config = dict(
    num_hidden_layers=11,
    hidden_size=320,
    num_attention_heads=5,
    num_key_value_heads=1,
    head_dim=64,
    intermediate_size=1088,
    vocab_size=13685,
    hidden_act='swiglu',
    norm='rmsnorm',
    norm_place='pre',
    norm_eps=1e-05,
    positions='rope',
    rope_theta=5490.0,
    rope_fraction=1.0,
    qk_norm=True,
    attn_scale=0.125,
    bias='none',
    tie_word_embeddings=False,
    parallel_block=False,
    init='normal',
    init_std_qkv=0.025,
    init_std_o=0.0,
    init_std_up=0.025,
    init_std_down=0.0,
    optimizer='muon_variant',
    learning_rate=0.00311,
    lr_mult_down=2.0,
    beta1=0.93,
    lr_head=0.00629,
    warmup_steps=30,
    schedule='wsd',
    decay_fraction=0.27,
    decay_shape='linear',
    final_lr_fraction=0.0,
    batch_tokens=65536,
    max_seq_len=512,
    doc_mask=False,
    train_tokens=367400000,
    max_steps=5607,
    dataset='wikipedia_en',
)
MLP neurons of a small language model. Each row is named by its layer, matrix (gate and up: input weights) and neuron, and shows model dimensions 160-319. Each number is 128 + 32 x the weight over its row's rms, rounded and kept within 0 to 255. Numbers have three digits each. A neuron's up and down rows have the sign that makes its largest values positive.
A block is one neuron, or neurons of one layer that tend to fire together. Before each block is what it responds to, as a language model described it from the Wikipedia text at the highest values.

Year-initial digit. The first digit (2 or 1) of a four-digit year, strongest in list lines of sports career timelines, e.g. 2022–2023, 2019, 1997.
L7.gate71:105145135113105136126143146157096082141105186130117126075137130147175142116121156121123128153129142158087101114148192099065094134173115130170151141127099085169112090142137168148198184134182140157144141068111100120182133111161151137179175141016091153190145067167066149174150137122097110081186163113120166107114159083116152104159092189150165114198143132163125138129112107183130139150149105044087151128135113158172151147145119105145094150111056127145097124128091168174113118126111068
L7.up71:140131078171085136110213128123163122159208078038101073126103184145125127140144155074056093140164139071151142144126063114146103101148130162103051125113168139108103079094209153158105129091137177122186149107121178117129104118181172117075141146179152126153105142172119148117147166139124163120103146144106121133132119096144095123111086162159090169093164137156155137089132139115136151121129112081169126104086079064094121180122120112102121126172107166154178118131140136094109119128165152
L7.gate88:158098097100103150130132083101116122145162094100160171120100136154128126157159104099203095105096154108096063075120123112120115097096093124154103107136123115156171128138084123189125102121134113092120144133134124100176129180054159159189134110122102129115081085167173084187110127155160132080163125123168166175154160197093121150157206168136104143108205103187174165157086219167150141114101135172122115124115136105146102123014165099184208152147149101131152149097093131153123156127133110
L7.up88:126097113184131113134113118101093119091114197119090083122114157122106144134126125111136113127190203126197106129068148175112115091119189100094123124091110126140116142089127132146097184117152128117174071083126043147127128151088181116130124146135247112085091152085171154073100124176139133130172122118176151124159131136174111119131122121111161115134109099138112073094120101118096098139093096141176158118120121150128126101062087125105112113123116162133086113112146151093117160117117141
L7.gate94:145154089110179143149133100089114160183122148124189149112141134139140183106183130119182114124130129148092105126173111116166097133136088099089138085125164163160114207188141148187125130082183164089126167149119096123088144077120110160172125098147165135137185041130116136157140177097123162107118115148182142161144107086126135089188130141095089158133106160090112151125125136154147120101173112176125138130170118102119111100123188155096059143082075151121154124148102066125084145106168071
L7.up94:114162078092157097105114092135056124087131096160092186161187096123214099160167165125195103184106107112169177101168119128119134137070174177196095157123148166153125088118145097134126116200098125131122125102162091134186148159173047100163147140113055182119184163145113145161125152126160230104131146145126129121101099094136139123124150086065092132109131105075068097090138089128153113182151110150145060104086119148106092107108137150171118102118102163140137164135112127062144083046135171
L7.gate162:130135069144093120114136170111142119083054096170138158112088134092134160135153197116116163141157149074126127099086082112163103078148112184125126169136148102113135091148124126083094167168132159115076200156100087116109141089085102081095105110113190110170144156172097081126119148134143142091181118096142167112066123105124080148066145192087090121161131135093118122154107124209079118113082108178094131131113149095178147120141145100173155102106124093099067091117080078149139045168152109
L7.up162:151060061132139114105152104123106100122175134172173076156134130102124096177143152156169162132067105142128098128100130134087116107134115078069184094156091124123111150176073119146136175131148172122120049101142110152138130140152089172117085078145130046130135164174076147168100122155119069111138147126087155126121136153125148081164150112143143102153154086166130116037147114178143090179121111134079082117121082143132127069134175138111117071083142146158142158164103148154153112146088098
L7.gate273:105144109110163150155170160094115148154172134152113115109181075125139096231144087122125139039087105088140130092115128176056146120183144143134124150130201129114152173128090168065154166124135184116182075098159106157168100111136101159136156066124181117071124138171109151086123089159087125090144150158057110126110126120112150131156131134124130120127162098127160171148167049114117192180156131212118094123122095145085103099159196123133138122156092078108145113090161152120098136130172166
L7.up273:073108159119137078101180067121136085119133136152129121129154126128189171152144148142102167107097167123146120150111127201164169089147126176128182172122106099107168093112074181115101146077114151143108127146178133174172081185116117125143076136091109083113168129153144139139108141142167131082114150153148131097114169164167165126145172151107126141077139152098118052109133180104137106135122119132096095088103137084169168180108092188136164181137115097083189138138115139114105148145100086
L7.gate363:120131141132155100134142132105140081153148116083137095126165151178077085149147085165153100179071123042141132115169128154179143115115208194199101098120144104083099153114124102137135159135148116105147213103142130061090108185084119128128081140085157075090142187124138167103140109207141159072148128134127172149115114106186127135121078144117160103150120087140127122153179113164141106105115167156162144083156089152123124113142154122096092096126153081133101101092107081119112140140132138
L7.up363:074119139103139134139158108138131120117149113102157088136137163142100149126079173193183155166138130099113164106207170165100148158093137129077101088122195152113118186095094121095143197138104209131142163106186198104137078121135105134185077166126118134065128158143187150112162112119082129140079114118148139126132142123167129089085163171128074076163109088154192147080110139151126189101109072126093133161137087119145073183142111091147074153118118137128123157084109117143130206183133115
L7.gate455:144105150176116086110152091161131203153140154153162117092115138066158071088162111130137213100077085122114168157083137123105145147165095113199162150063109152117104154147130080121181147126109142169142131131180188149090097124071121113163164151105183078156117188097129141139113139214117087065125141103119159126134140086103089113132134112142147083142036120104092168102133137199131162124189134198176078104114178119117145097135135100103128200050038159140082149184138119137104130136136118
L7.up455:184157080110084106114111107106063047176136149113116105090128120191100189129110151157134113121099065149154123131119123149196112107140153178051116125131163110062070104158105160113154118144170111151097165116139069146138097069103132153100162120105138100093084121141127077085113102171167158127049102138084144132066139132122117111107139156141116099147098207132144064132160144106118181034108154174083120135122163146150176151140130136124127117155112182118143110142113081149088084137157141
L7.gate465:097071137187055128126125069146125174121169155098162077050163110135147156144099084138061119099147105130131108128132154131137078195044147159084123093139142157163150189127129164131108160100201159132151124116132115121140150129152187176120130111133146129153140086161118179078150110106115176134153104181189115103138083177119090109179168130161166136144089150117178108113116150121129111099141145071130091096168107159147122111163137171123147148143150165162110092083178135166119083070129072
L7.up465:158098148177125161193151123205146132107156177078106151125127105150106105141166145117113165141076108119094129171114219102140148158117080130183146137119101086138068200097112155149151171138142069131076065119112153153049168107083126097180121103100076117132170156171172107153059112135145122089116126152164135094120149105087159129140116114143126167141131148154124103108095110178118191193087137109130078066081105099149188091120091146109130174069061121178096132076117129146118188127120129
L7.gate582:126068160165141157161141108157162151156114074160162183103109144136122107084100118140172096154086099146109117113158135099182118077099078113153140072108158122110186117116156190182155147087142124111126131079188131129149120147142117132122162077123142151172126119103152126129150118156131143098160157144165181082110082134127122136167162044164096167151164132119094156122149082114116129112151200104176186130136155090131116135158142166146125142160135128102157101119159113109064098096103114
L7.up582:161057146144083112101165170220072145123102178071081104125160208095129176147101139143137127128126185121152100174157123095152113096111150175094137087101134122098149154083064173166141121148115116128134142159161118156164121177090130182105107086211089083146153170090111154164098140202130134133091132114130149142110098082104163103135144141090181102154131128153093093153081143085056077098100152123152169099156164128163115097212128128201111117134124122086151167122087138133165136148107128
L7.gate623:137160130105125126118127075162107146154117127114109080112117142108119142133134083086197109133117104146100151122083126139118138108103083145141157087091182066101142193152127122160095189083132199130153103101086122169136150110136118092153116139116100143142157171130153101165069119190185128136119150228108155111087130114158089092166126110062116124135117153109139118174127130162070106089162116143163139100090105169071122107214122139094101102087096116139135111102142157205151061122136108
L7.up623:132111135134109159135148158185109137138089122104141146127168094135115190100179074143144031103087129078120149174148099151154167180129097133136053186138111143098161096110137064157117084132105145150137166106153159126102138131113149160151110108142138112183187140177092145105116090102186196081122175111190149113152110072057095102178088086129137165156136095095153138139145143101153162121179124088207136120114192169132168144111148040131088154107120127113178139142145085139083132152085178
L7.gate665:100111153168078131163183126085137130170097112115151160072116123151130135139123157120142130135135091103118114117107108129061142122188105124128117128103157130169090101044103092194125116107131208107159078149160096163141131113099146191067097095090128107057090127138094134144135140169112134042118168124118132139100131114171127129176143149166071144173133143146116130057118194111120157177128140156037181093189137144113168101161166149098061084065122120114166202133116103078115112107066158
L7.up665:127152156161158184125126127124140216173084172146160135123089150146104126102083100094105122149128122069174128128073055109143108127166104168121134187104125120144183129087067137189106111149089170153123152131159055119108183158062095119119152145173151099142151130161065186105122136140145169133138180151115116137137148143057140080093167151160083194108140091148073100106117103133136207108140126148119138132111103131130136131128113185039123128090128127091152147131133151103118131110153096
L7.gate675:166134155092134142165150102130113175157143148136173186166075110076149186135151128163165121115100110111098143100091127116118097118103140153121103105171168138116123107152097158131106116085072177114083137105142147101096181140171109166124122124113097123151126104123244106181108125124120128077165200066175182124128148181167103141129157138112175137153155158115094128090180094074094122138108108147126214160133142125205172120119159129121149165086075087101152130145137143166064128134132110
L7.up675:087153152152120098128169119093126116099095108078141136088184151041152181087143176123098109173110161081051073112158100129173134080101145141131110092128118107117142050180139098099072114130125134123149107119181146159127132111148147133077130162064139207142123145117116128101147120124137141111116121122120137176116126103184112120094136155142149072129177101046180186116100143139133099136150147168059165093090131143109141143113099118139130133109120124151184099118128093159114174045135065
L7.gate700:146144126151105099123204050130098170150055090125092105090102145127166158128136088124089121133126122136160124109120125149122149078082170120101102140115160105130141110082106127137093166174133182160091096156187127116157154119104171096070104132089174134145134135134084147137112145189117148080129139159135122093031153092169076089175169152176101116196188127098126104101136133163089142192143123069127108063097160194151198088124106183106046131115123056067139156106143160101100197099118149
L7.up700:104102119138157189078123189105129132150103124139167142063135113110140136108121152123153088094112071135156133122092082138098122101182126176156130104147160150150137163057158150127135109147126162177125176101059117070121116162158025186094157167132070126143119126136157116134175174127089115103113118136167074156119108146084128146087138158154203148127153185122099138130149102096206128126119087129135173152170137161118099126141095119131189159138168122119137161171111137127142070117179149
L7.gate743:145116140135138085152124058096172107085189078101090103099097123135139095145046121135101137137128165097123089099092144062114140169195127122188144155159148114143059196098100134123103092121124118094162123159146098085161128142085134124093157133175147144109139137164139178170154127139166173115115104163122096120096135118078094114085167174079113104086117107075091150099167131115142108107141142124132105164124099102130110180043098161121059095101101165149151162162159073155130111101110167
L7.up743:131108105094105131142126128156114127082139089201098128114183118109158119097069102126116147160142086078098127119110162166127103176126089185167100187126173119137101154145134150118099165081118147161090117144120133156100080175148131112112199088141088140103065159166109104104158084140140189168109153148098087097144105160131123140162186105131119135118120153114154112065156140113164157122131184144129124113153146055133163143083085111114153194119129129119122105185107095104123079148099099
L7.gate822:101099115158111096162164077167128153156082116086111074128151147111132127131114139116121118177142148123116139167072126127127143161092075093154170170122169131131127088095123104144120229110196155102102142130176117105176083132088106140174154140122158138130121103182139149146097145144151139129108107140143160095081146168102129111150170158162138116178126182107142114079125112150124093138114142117103153156142122144181158139153131082092084129121095124103126164123095159123165110135164114
L7.up822:103173135106153116133217114109137146183149143115137076120110096107145096042135140173166139155144098115155181139137061148145172163089154112075185107126188089149107161134110132173135151121135145158110142103106112096125146150068156122151094139147196127190169105133027113128092130161113096122061133164155106125123085091062092144112138130129073118133111123143105095116089168211148126116113137139199113113142155120152221107132103079090071131159125116135117142133113135142136126126118178
L7.gate1077:073085107137131153188103061112158185149072167131141049119156076167137203147139102164079146104148135100148158106139113172069152096121092141082113115151211146158157124054128143133087139169119140141163135135193139179151133130077105072170089091157088125069151152188124140156115176128173149078167138131159145106115107096106145105092141123147159114135139151091151145156084128159123155173112193107149152143192070113148101142117121129110115104097116090125127126111115179103210083123132110
L7.up1077:134162149069141148136145088067091131115090135165149151077162103124117092100093137147161062154150114104130138134080121127130122157130147177119136111127130154104128146119107162146090153075176078110160104123126089175181171082144207111108142110150171116071147109188177111093091126129175130117112122115085208136149102105104093054117129108158158146159074159076166140113119063105062116133094147127110186123155068133128116137123215084129135124118128170144194133113108169109204105109170132

Year-initial digit 2. The leading digit 2 of a 2000s-era year, split off before "0", in dates like April 2022, 2 July 2025, in 2006.
L8.gate359:143174163161105158113159090103081140176080139147124106107156117095093085141156125170109122140149159121109182168185122057203102125108120136136097108118150082152145120061154109173089107099152133088111081145154140116143086155093138133185127129190093112159148106141150183109100095147188177157070115178106160093137045081118161091067182136160064130160141111183103160159100121171123104130139159179157216118128093076158156106122146089127157105110067123124139150139130108140131142131109123
L8.up359:131168158095153157168181118132081157138079133102106137080117088079145170172111083090096092136142144149101160190073113088105170048094090133131121153114153047089097072134137118173073157083144165064094117102125099134168111166119142147149155083109137156165126115138037131157094089114128140165116157136071163060101136133138149147129188105137119141185110188150139140136086135136117078185128119110160172155096135125172144143183177150144138133129116085128118132140067166121083092110096107

Infinitive "to" marker. Mostly "to" introducing a verb after words like refuse, time, enough, have much more, are (to be), plus scattered auxiliaries, "couldn't", and "Court".
L8.gate939:087111123129091192148128144141130113122128192086050094169113159083126189103113076108133150080113163053164146147124127138164073184037123151132118110098063099134157142122079084104086148134128100089135169119043154117121127168139142097137154112151174111133141126131158125113125104106131130113159132143143067120127109164058155118089088106131155169098109180193116125072127146152119200044135153178172144159113136095195127095127111124080109087139153096122086169161145181104131145128138169
L8.up939:134125147117145109116118122135086123160150100074164113163100187182103103120066065155164159129138098127081117074178119166095104132159133189168120158068098083123139133135111189135074135140083127138124154111096157135134182164187114146123116124123111081152076061131114126108195103161086094154107131098133195158159123134123139163180168194146139144122111134174119194128117073066173136092144119174149107116125164158124115161131140170095076081165151132101082126108142125098085139132125148

Modals and infinitive to. Infinitive to and modal verbs (will, can, could, should, might) just before a bare verb, often be; also blank table-header cells.
L7.gate8:107109099123095144171118132093137137044142124157154133063121115153126172062136093138135171130131144089123169099180136121152102089153109078048146136113111124149091112086112122111133114123112165144114143116080124092166144131187090117144170124063067142164131082135083129092156161127119119039158092120103091168159181117109130119201146118093106116163104154144138181085150132156143155094147139131124145123081135110175134082123149118077102198077144142078169089145130170146102128130153116
L7.up8:162110172096106132072163105132147129072111200120111079078132143160128113135109170145156110125132140101120150122080101148089129193143038121061106141122102162145094115043079103053065122161125096147102147149117093122147171131141071180106104102133084111104113092103038128107141138185144134079083156141161146108136117087150122149094148120190087126141147088145154059167122156177093165149159139122122103154107142138072107157118145158093104134112162100157172164073068124053099136067130099
L7.gate36:112098098124073136126104083143117134095126151130162114150110128103128185104128160147053164154123117133122112166187134082112206142204158101121159097153178102090139118114158110157099094140126085126149162116117112063107101141148152082098115166145141124077086085122140116145162149123101118134190091157147156191153152154156080114142144221149117167131137128098124184119153068099097136150105130168136089102146105159088147118189155124168125152132105086119113078141186190176083128170044139
L7.up36:104074150126124149111160131114155136117110156121097182129059119130132166132124164116112188144130059064107151105148121104070084106164123094136130084108162099100091111170158137094129124078093069074148066159063103098112089093129123107100115144107145058087149152193085077130157124153143107088140185113101161102134150102154084161129164129215124190119105117133156099129111168094067115161130117164135137103119148118141114173137109143122130109082082082145171111105138122151116199162149080
L7.gate80:153108126171093171139134139085141100155084116041203106118096094136155119187123121104128098111091153161134145098138124172127163115147143129118139060127162134086133171151152121112088121176126141153065163120104085132162110168147117088090115108151171083126163063165111127113106115121119095093163175167128143064123189119143090104172133123149137099111104163118126065106140151148083120051171213124121129159156084144130137156117125118052122082112164077127084132146093155149172201112118157
L7.up80:149122128088146090099101100170100108115133159162170127132131151115181143100144088080185107140099081090141158116144142090090146173093084167141116096132148132163120128154126082140097084179125211164146085111137147135159112102079143133144137099136140149098124130114126133090153095098173199142167074126124131133089159079130155115154133156132169089081094126164132096074094150144191075052132084085144117141138124106145129130133106054119141120160151169141149074167138107130148129141090188
L7.gate159:096065140127094087173129103114106080156143138174159083111159127108096162112139118053135167099091145106159070134130075121149148136131105120143082168176160096114064134121110116122158082095153092134163116102094076155141068124104082123131087108152155135132154089174103115163138121160110136075118123102078126144095158224148080130131137163123128172146148177150167178178156177111114111085137131194131139123208095155128038103109164127084097178103126156128154131137159188134202140083183171
L7.up159:133151137098164094142153143147091138135105094116135173155150158096109191161192159145130195095176145144122100152057149191181135157144093146125122093189173153138128118097123126074116082102149131111131177099133106158135124112171119130106088072071107110136096120129181158154068126184122134142119126075173185172115146192132148108135158097133082059111128148107135123160126109121124119082143151185138108141138055108169108074151089109148124106096146180134188130114109092076107123182134178
L7.gate191:104022168145097131150132095131107104088125155123051154112113160108030200149130062139089118134138124129134139128107088125139150177122115130183127132100118206152127155103178172142119162066145176122128163078124148110114086131155123109158135136126144113080138151140120142108105183106149061139155115166133088097165129118108175103105169087140140117144167112166106146161127103159181121123172151142167107122168088122145168148140079107105130117102124084116113115105114116111165185066150181
L7.up191:078085120110173109154112112083129138115118137128112155166128061205113110117141123153136083103157097145182111167119122180115097180166096129106141110169116039186097077104112171129182156113114183156124154174144186143094041108110170089146149171128069173159108085093091082117091079071136143153153169103084084077093108117141167145173120118150159155152081150057075157124104135085118129153139116115083129141140157114111171146160206114139105124147106125122080123097106175125126163080099124
L7.gate220:155073204076163121087134090096145112046094146047117105140122177169114145161097130088119166081152177093135083124122140132114143158088092141133143106125117082119100128124113134109062114129144178085095125066140174102132140108107155112097171181154118151059142123172138134092119120071170168090131104128116087125099150128128102179125135194167152118107147170114136147123192123160104154115132146134158138105147054172098099086133087120198087144185118117139158102143096135081135154128186133
L7.up220:118073087095108139120112165091150105097124101153092158172169138094126171114135128148110077103120161148095139105173111150133144119131080132135068131176163160143059133128131138132139205121067163130122134133071088150138053087118122118091121064102160149105082112145118108168199159104140100129088118143155138122133158121128133162121164156044165100096186141153204187148115138152107090172119079130115093109071080130059154144110161116113101147197137105087091140091200145141096204133147112
L7.gate311:168157151128145163132132158173156091169141181146109059099108094118101133150105141116165164091092158137104123126112129089142113125142132114104149158092147134162173145130124131145098110126078158099136083128078093094085085181119180132112133154075127110061023153143094099148069097150082110100095141132117196088065135118104129125098123184187178140168101133137070119180098123074103064144202122191108047125115111078146150153151140156087169061121055185092197206169151113137099199158120084
L7.up311:143132119088176180123107096172182093142103155121149150132127125113179088114143096161140157159115127133111091169082148187117121123181147146135129105173109097125158077136122118134113118054139091088111116152067111089148118095159134130128142147072055137132102130096126154124136078105136162128129134124150120078141116155164174154109142168091108163116128144108086171194055097081132128126117112112156057116120115146073104078178094148099073092101126184113103112185088173182159158105092160
L7.gate393:101066151081169104094098134094078176141181191103131062133135157097103109130131094165134142094174132152102175115101101102118138102052117136155053134106114199136065112105104094165058129183129135196124132064173142110174117151140127155121176127107096051101069094086102125209089123130149118145084121150062118114055187131111182123099135124143170139111113143150090160158147127136100173103151146172179129103148090138157174162098176114112088130142158076128114159105175153174148108149152096
L7.up393:156092168116101159065163145090159154084130166133123103077134094150060168158129115119123130124117123144135167111124135120091153188114072070116135167155084152124121067163103136142159148101173085082093132143106117063142128142086150130157091120105108092124127112099090192137105129134106132105160120170091135146155149186156107065174200123173174098055160117111064111135109147179120113081154114107095143200134141084099113162115125168120090138187125133163135141122157107100106041120139155
L7.gate427:098133144075116142124123087141114086090103140121154169087152130134110116143106103121084201143051176155140161074118129115166106128058099141110134156072126078160113155142130179116152168150119165138145174117160176174124177120121103140063124084154132115057093099167139047075115149115157112106148118130141064116158142144092107149150146128108114118095140126113192137138143071124125123077151082086113110087155072115153158135069137143133103162147141186145089186197120125100151132136112167
L7.up427:098100177120169147123135155159134152087106144142154105116150159131133057083081092118201100153096198105083149116160130127134182162059114124114129161134079126148109179087053119065102153185125122130067124064128166134069114095135162136116145091204123067136078113097041138120153078102110084164153144156154120125098119135141125155162109123136132158064126131125152104146112079132139104126088125144156137162196072118103126171105149107112146152212146104105148192118151110110175125086124138
L7.gate435:119137084108139103153080095134094155157077187124056157145083092116106189146108130123084043176102130144055157163141129129136130106118131133053114130148182156113144134131167117171158128070119182144100139074124146109176183125128172121158118102100072157102126158162077120097149161162115075055125099156086092128121162169125116159120138163130131110159119114111182147131119076159083148087077084058133088136103080111147189091170170094025127140132092138107196142118124163097121095133144165
L7.up435:181055144077164095161138110099164081156117132116144129104147085112173094123064151117115116111110084157130117148107193117130113129073093158083169146114050156121145122093138099115084145119146100193093109118136128059146177150100111118187092114106108145110128144166176168052072108121131111110115103145193175108177110107082155080159170172122089076146131172102179154091065190166135133142090193139176121139166130152163144127146161112127092142183076099144115144085136131102140103131105135
L7.gate451:088089096153167144101105138192119144113087156171123145155110068144124063119109106125150154121138132106148088116198107097146096093107096129124104142101121159109138074125163148158063135048085061130098194157120082160073158157159114156136115161148109173123092091094171076164115148132107129060132098149200122109082154102137095095136104136162116152134109128149106130179163090164123160120119135153077128122113079145114104081178175174074130099164152103085133112140184176097135168140136163
L7.up451:143061159098129150078151141168161157172189185116168126148121156139109089191164114150120123145119191075127103128140197139145089072162099127120134117094206096166092102079188130153094129120111149171132119178120064152121099187197135159082141135090151139114138149167150180166129110139179071166135086153114116145181194052118146128103186228175128138148071118107163122177093234153102107078095133123129120145113107110163101085145129117135168158109199135135162160156137090159127170135149107
L7.gate478:110105142089085118137133197109155103111164160078124082070136130178170172145161097089118122164130126149149132052155083102088091096101134120111132127188116087104142143167150127164166138139165146146076052107164138184150089066174130078167072109095136116098093123173082154126154142144144150158125143122131156133091128089106151114145124170122181074112143164112085136187173162125108128126191091142180142128187074140081165188150142162180137126158120170113202122148172180127104108101099170
L7.up478:117164165141118137079158154143115136077111174146090138097131147118157048111086162134122101135164171188134157040139120122135089093114120134110084090082144088144100101121083185069134161056124154103095106163102139135112067110106126073140096141180128145114092174137100149113104100075104135180189105146112141187102123089124119097103128174096132083091136158085073058142101187106122113124194089129159126149087171122079164107098147056074174132120148156179149090176106147140149148128139153
L7.gate679:202064155102147139153088096150130079102098102170172099099069119133046161128105117157132060113075137122150223069189112180177132131117133085164163094134154138118155155152147119147131105137129127158100127093079150139110153133154167068120127122115166139110117093179109142151123110176151090136178128108138122151133066085120104134102154048107177080144119111121144141139190110175174081127152121142147121156135133147139162118157132128122190112075176196108184140125133130121110177087100143
L7.up679:179133172097123122106167158091185146076092165094084161147138093169170176114129143132158180084162132121154122060088174076112116078141120109129103012113142104174109087162158160098066113122143167103182138082100159167156114146089139156080075154167088162095105107153145121115161176135126121107084154121135145156146117119134146111159133118162179086077141159117136119129115107096137144164104103094146111173123109131128119094098121109114143147105111122148160097163143143135084127138111125
L7.gate897:147116118146144072127148071189124102140050127099172082096161153102121090165142172127148132103143136143128143085158196081178106123153054150116185145115115143121142108136134152171178142095101143143150095083104092137084135134139173105057182152052078167091132100118112122110091126169061148183126072143163158159145164133159126185091092124092112142193153164079109146103155125166114169114131142102122085128138144163129121125147146152141176134083131146126165100107122130118109165171149160
L7.up897:107150180128111137132095136066098054147119137120191101200097132137138117176109120138140119125110130192110160123174075152111154152095121114176114130076124147104130094082183131082124125140114186120162174119132176087123111108153104119137113149119144116123087073148155121149195146063160101128145123113180101102121116121207158109168173158188131179137109118186101110089122106085134144160153151144057098142163135094165142113098178085124121067165029139124139091139120168175111142142163127
L7.gate985:143115115162136094101164127105125138063126103103136121157117101119149123091101079080147178156142107117139161087118100135095160164152137104168102136082134124134086141137132100127115151136095159143122141157104113088105152102186122146114124109048127165102112176107114111106180138117154109127154099162107067015165162109087106121107165133138157188156081140124079148083116128115124133062103129097165163131131073167107121132149119190163122095103146139151141140139119115114111095154118164
L7.up985:091099156150140115121113100094138129062153054111091164131140160107123119126112086123146067134180132068120123145166111172131134153119145168168066146122109115089105092164146054195081096172089093167149158130127183144183120117144153140134127128112169159147124102117082084168163163096126153086151092150105115134151163084112137100140128090091126092088094179117121122131115180105134124119133167113105057137088160153075069102141144116099148126103175100183103160092157201118120136192103107
L7.gate1002:164151181090186138192175205150097120111091133155178106158144157105132112167169146101116167132202138088134175141120116132125112138100092126139160088146145118138125158119060127112095129097056090180163093031137083167141152175152146117115176176114101135181142071062097094152082157154116084090172119137084134137143125089130132103135163211153139141092120194141131104064082147171128086118094089102102160118109105128234135133123139127119083107109087149097059127146162129093123116125184108
L7.up1002:116159092093122175179128113173144092137114143062110146120138122099173115145115130127055133134108171130147188024144141205133168130155167138127043153176091132149167097114110131142124166158114171120159122168134124161161148132168127122089116117101134141076133133088141121134130164131189076112150076228062104119164149165094161083089099121145129170144128195112088144095210182108138140147030074134144118061135127067099130092040095118090156085118103163107119117145160132107144191148136112

Pre-verb function words. Function words just before an expected verb, such as to, not, n't, only, or modals and subject pronouns (would only, considered to, did not).
L6.gate61:090138085156193102116163141114137103170081133139168105073090133091107096125086098156106171155117126126088106092168182095146159157087141153101083104131075115144126127138156201121109132143089186128136113140132153091121087110151142044120177141137167138095156153136070090169161096091099117110171096073126138148116161121155166113110138140125147161171108132153114128207082118128119153138132105163095176150183109176065152172141139079159142047138134163159128096118158083074145142104155124
L6.up61:151153174129128132134118172178130168190164166110154084173133103090136064121138114121167111119144100152138143131109109178061123119120165171097100118150083115179120123148161153136138178086042126116108091119098182121104161122160112178137095113083135157111106123144146075157138167134077108182183101199092153122130148156060134043153199198116160080139088144111104132100124143072147112165150130091211126151174065116192083137148165100102085188172154124138098096152120163127148156188141112
L6.gate351:181108120100125116075121097036098136071157141130103105156116133140126107155122103105074135096138128146131141142113173145147116083081202161163135155129095108115128081170147169112047102140141107123109131134141112145164061112135151127134147132130146116121055121138090130145188210193111145098113138119146119146089106132134095096137128118177228125112103126100121117196139129131107153177149094087137193084097120163141130127138153115107099131089122076113166137106136141128143110075141105
L6.up351:122127139091178182140114109177124128087173138048114099200126172133147072180143147170134176083160101131154156120090135119077154161107092144161055109201189097136096084119104065114151164148071111089122160106089186104147118115109087078154142089102150073123125114132094138141143159134126103119173113157101110163170126057102068149127115130117191096096073192118100191156096134145098116168151167147129103192146135118114097149123183109099132174133157114182140125100149190101142132120139107
L6.gate399:189128116080119131169144161090151089112111173100144173206102097149113195115084112064108161132116132095135140103130136085104132075127157162112123127173069112098161178111139183158140129107112130112133138125099133157103116146154097103127126115100117119126087086150150097082205145109109063052122151126090149135190097131200108160101188167138161165118097118144124145152126190145113108072184127142120100150132100093110068114104154071158094098173162100141134120103104111123149182136172141
L6.up399:167106145097135145114175147132126133123106131057095114102185136112134094182141145186093135144164122085070095142060077116112192114069108152125155104155104143181078097131114185149145142129119133082174096124135142105149141098124113093061171145125065134037107108147116161142037106130120079162136114108132110132117179092098044121188150141128160091128102143117101151103101115117145143095129143137150127182107054148127131143166140143106084083182117186097157107108092182107147206174175119
L6.gate627:169066125106075136121108153095086144092169130096096113152105130107114159170175116126153110162151211157143127102088105147158157148124120095153137115080171135196147090150154167110142127115123150134161079100159175192093138131150122085078105132126099150092126137155041117100084110142147106116134083104116192089134062183125079128169148182111170146121122157077063099182145108129062173139120107098100097173119135163120188127188083120120066117136131156117122118175174102170103152144191128
L6.up627:130162048157107146124085089082116155161088136116144100177167168116102090101197186129170130119166102093095127121140178067126091134118149223132111121144155173084110132151132080154131138151102123104107103135148145150150142135094148125074119118137092080105092118071154110150147113131133136125162078168129143113162160105123162156111118159153183149116137158172087094155071168106063140106121235087191137186161146132123130193196150074092112100180151153096116119176110112140166111142171158

Leading 1 of years. The digit 1 opening a multi-digit number, mostly 19xx years after a space or parenthesis, as in (1905, 1,405, 1999; occasionally word-initial cl/Cl as in clicks, Cloud.
L6.gate213:127141145073135078145149183123144139105122159074157174133179148120090170062096165187129112122137189217146142124130146119096106123162154108122143160104145116104127115171158125161137172121146174124019190091128162071097091155132112124057104113196122110143142116124131144162143143160122103128124150144124149138131142105077116136146115149086122137161115153067123090193151125100166100128111153186118192165113136105162120104185080149095141158167138189121144131142084125165158123192186106
L6.up213:078147144161056098076144154167168157153116131144123189164187176063175177067134107144155113111114121092083156147120126133120160207143121163112118121137156179190112147120169192121108087149138152096183118188173147127143128148162145129107165090120144110116142119153084134122190109150151075104104115167163126124121071161140119119122169157137166173145127175121124152128173142129120088138116130110160096075164124089112075156129151182194155136121070130190188152134148106161088124115079091
L6.gate585:067106133142207116163196108126094081153178149113112158162125125197106138124140223131163130146084108120142112114165128104156077107181128099131081124137130142088125136164094128113147133176078147133152166134166177107128059138145148156134143086178121203123102129186126117182136160134153118105195132090111107112079082086156169184061126143149169113067122080111090104123123086126103076146103116138140157192142145110100145141127167110211153136181155118108106118173183127173164195127140131
L6.up585:091194077107156151135110126128155097167091082165104153165198085146130128134167141128174117166126198128164133166181127092169138132131178099138056122146136176075195111163127110104126187196106178188067196116136180135145105101191157171145123148087134160114083110123132116149139143118114140151122085151180129144081099148164142185080110168156181054129124140127113072162195140116106118101165088103133136125145100121137074097131124142102183119135166121132173123126137137112127093164097113
L6.gate1020:150092124148157193136128113079102132109170095119101141093063128127084146172134131101051168106128137137163154070150165137132135108199144133126121052114128185138118139058123127121150112155082116144112120141172113120146163151176158177137107128102140089108109149198187098132115152154115114139197101076155125121156191167113179106104134140167149135139157076146135130186180173110087118142208113167132108158130156104149086140166135132087184126225133138176111110132156093146157148093092093
L6.up1020:147119097130145144142136120114116144185118077107101151122117026098127184144132141097111162129160122122085124133163116148211126113131070167164161072098160151172122138097124144172169101154096128134163100133095143166104154096128119190145063139100130112123107139160159179137153154138074151167162088158144136148126090069109156090147123158176151128202093149129101118189186177116119088128131166172157107107149064123114115101164115124141142116183116109167072136181102186171126175185070167
L6.gate1032:123129140158104086142165119106187135147150132114142076122120141118200128119182143124092128141085139168123151215117114094156118158144128107051127100083079120127114169136138103130087100186203163154143098138083123091121116119150137130151131113132168109102130094125115145168118146173127120120202136142207109138096124170121137196192146110065117108064138161122076104121125122155113124189133108119107116147067107168135093170155124085085145142139079183095143155103125168153128189103085092
L6.up1032:163167115035154062166136099072118155184128143140168163122130073153122146136128141111128132169146160080148120114119144141115118148089180105069076126077116137212121133091117154151111170119108140105152162093195087156138175160175140120095084125124100095127158112186137162157151166180093100171094097166136069117133135105123115151105207138118103014145132142120131080183058107142134114124178116076138135156128147075120097150144132119105087118165124091168147134083171051120102134159149136